config = dict(
    hidden_size=256,
    norm_place='pre',
    positions='learned',
    init_std_o=0.00566,
    init_std_up=0.031,
    beta2=0.99,
)
MLP neurons of a small language model. Each row is named by its layer, matrix (down: output weights) and neuron, and shows model dimensions 96-223. Each number is 128 + 32 x the weight over its row's rms, rounded and kept within 0 to 255. Numbers have three digits each.
After each neuron's rows, "raises" lists the tokens whose logits its output raises most directly, leaving later layers aside; "fires before" lists the tokens most often just after its 100 highest values on Wikipedia text that the model never trained on.

L11.down265:125110079085115131131120150105058149115130137085129138133152111089099175097139147121125114083099120148183098151101118137110163150141092144139114170165125136064152069140137147142127140122106151058098103070114104126118159127160183115104131127154179135142090153124159121151189125094081146063178139105105122144170187131176142109126189069186172115167123125127116165118195101091128155128103
raises: "to ", "until ", "into ", "through ", "toward "
fires before: "to ", "– ", "and "

L11.down852:161118147108084141112127140131058118130146130100115168161088141096194165067180098091105159132113120051174102139150152121124158151125184149169134152159127124109103108125112098147111149098160134169102123147116093116070125130117238113106152116157109057147136039161119101123081146117130155099066154175111138151142144108121104140120139162107120122128096160056127123192118061151177182172082
raises: "as ", "\"", "Location ", "“", "— "
fires before: "- ", "as ", "(", "– "

L11.down322:144124122102142152076083142176127102117156134081150168108135179153111164138138165168110204153087071138130157122110091166085145114183111074095117167194120081107124133070106150157078128087117113159086083143115153134132078160106134172089000093096165080143143132120109200132102154122108105149156177127131122118101115091159113129174131119130103082154139086132109106118185138116157098167102
raises: "\" ", "\"", ", ", "' ", ". "
fires before: ", ", ". ", ".", "\n", "\n\n"

L9.down302:141093071154163117108119153072157078179116113135157152173148098078150159136172133171114115122089130140111167067115131131093175134124100110110126114151142087114154120097150172132104142170148138059120151057127127068109119154131196145096199155111076133121116126127075126142131058106131146135065203136138171141136124107135142125134167120080073155107130126162127089129133127094086023100154
raises: ".)", ").", ");", "). ", "\"). "
fires before: "| ", "1 ", "9 ", "8 ", "4 "

L12.down283:142105124116140142145118118066062104189137104133079167064128168110115077090155172140161114185134104121104121062116185136143111117139112173126171100166134168099107128058139161149107112121141136136111128120133144178112070117134173166163142115184058166104143145131129139126166162190094163152106168070168159175147184124128134164094163170173090111082153149148150137116183107099096122097165
raises: "is ", "was ", "has ", "occurs ", "means "
fires before: "\n\n", "is ", "(", "was "

L12.down289:135082100096140136121176174093085138165115091161134101126101135116118131159116107147153098133222163107156125079094124053158160163082063099103178166110101067150150099113194127136122093090143102106164122094111184135111131123141139106121116172135192102152163181105176109077158167187136080103133163082092133116187114195163116175116123118072168117128172108079152107145142144086125164135084
raises: "to ", "into ", "in ", "against ", "at "
fires before: "in ", "by ", "for ", "of ", "to ", "and "

L8.down203:099137139138161187139082205153109153158111129077139088141154132160163124198122154168101170122078140174122143188152169160132126153142173103134086212106157158126196130141124116111134178075116128150062123107068138168136107120186159151133103117088099169090137080110125109157066095158095105147120134093133104139179151117085123165133077154176110125109122142141131078089119088076126111147071
raises: "etc", "respectively", "km", "sq ", "provided "
fires before: "″", ".", ") ", "m", "km", "/"

L11.down785:120089105123088112085164123151094085153183140090133173086117133135147169154091114111127143163066136198189148102174107108094163153107103172134123130178153171187100109122146096101099171127115134137097120144129073189159126163185085190100136135155092156135147115144057179076187139051129112126136142131073101138082106113145053089187135119071067144097153156092171157090131052106078096104121
raises: ".", ". ", ".)", "., ", ".) "
fires before: ". ", ".", "., "

L7.down108:148075167099086093148102145096151157168162150134138166055124134102126111086145148150127182139161073151180143106104135132121107115195083069090101170086119137124119092088099149105109165119109150180077124077120144105126149167158178122084008115137098136118104118115124106127151181142110158165108138163194169096123103139144179147071113095168151134112151117095082132117109105117100095158090
raises: "\"", "\"). ", "\") ", "istic ", "(\""
fires before: "s ", ", ", ". ", ") ", "."

L12.down340:149140163101034182139118120139089085185120092143162117108145135168093149140104120135090118138133130110148129055111131093100124143162111137146139161102127118094103097092165186147191057111137139116122171181083126164112137115160175146129166159098108086185142102065133150057177103141173147108134167105188108148160160165107146125131112089167129129101096149114113118198110101117113187134131
raises: "with ", "but ", "alongside ", "while ", "from "
fires before: "in ", "and ", "on ", "at ", "to "

L10.down753:155159085121117143115140123142210147113101123155161092144201201103085139106161119097093138115141179093152117077148099130136107126122180115129111155130156151197131121153104145099135132172133075138119155163081149151086141128098134099081109085045140098129105162102138132118100180091153148169109059193102159093152123137115146103093145202131094089105125127167059152112159113182140128137095
raises: "that ", "this ", "all ", "which ", "such "
fires before: "in ", "of ", "on ", "and ", "to ", "was "

L10.down850:160141073081202113149134146112091153129126145135114109147157157152045118096089115139125085136120124133140119172151088174108215105151147134112163137143155120131186094083163160088179167123121151134114119131135136123138092127175113169103111140103154162092123147166125177208099103115145073114063114097155146171090111107104115098126191181078087146160104091127173074131127150113116136123071
raises: "\n", "\n\n", "\n ", "\n  ", "result "
fires before: "\n", "\n\n"

L12.down726:206162091078110115114141165100137139094134134114137140107178150181103123152086139088130149081139140128181109134209081202121160117171143123133176133147119078156144105125165063118129124113140147146102125135126128116164151149096082139113094127140159156125095121167115157141136148139168087132119084124093135140118119073177153153184141146095110133172044148147089068145118127117088110142112
raises: "\n", "\n\n", "\n  ", "\n ", "” "
fires before: "\n", "\n\n"

L7.down243:167074114056156114087053160098144102135131136109196133154097099109166155125121131151153155165116161162165101141133140104075181138162128096154178165186092160223119129049135166187096144112153188095096125069140097135085123164115151115155126125150175077128139152104086122130126070147098088108114139123169163078122124162156115077150146168071117133138190064149204123106130073111106128150116
raises: "200", "201", "199", "198", "196"
fires before: "200", "199", "202", "″", "201", "195"

L12.down875:164169126107120139101173188136167043100165108068110149133141098137133074068125161134198125163116108124188156098153141090124132173131124132131126150173098156145129179090094103157063156102194127115098131096125149121069142154100176137146109157109081089155200135114090130113134094120187065097078144129147118147050140098145090174154172153123114068125148173123144119125125071152141110198102
raises: "201", "202", "199", "198", "200"
fires before: "201", "200", "199", "198", "202", "194"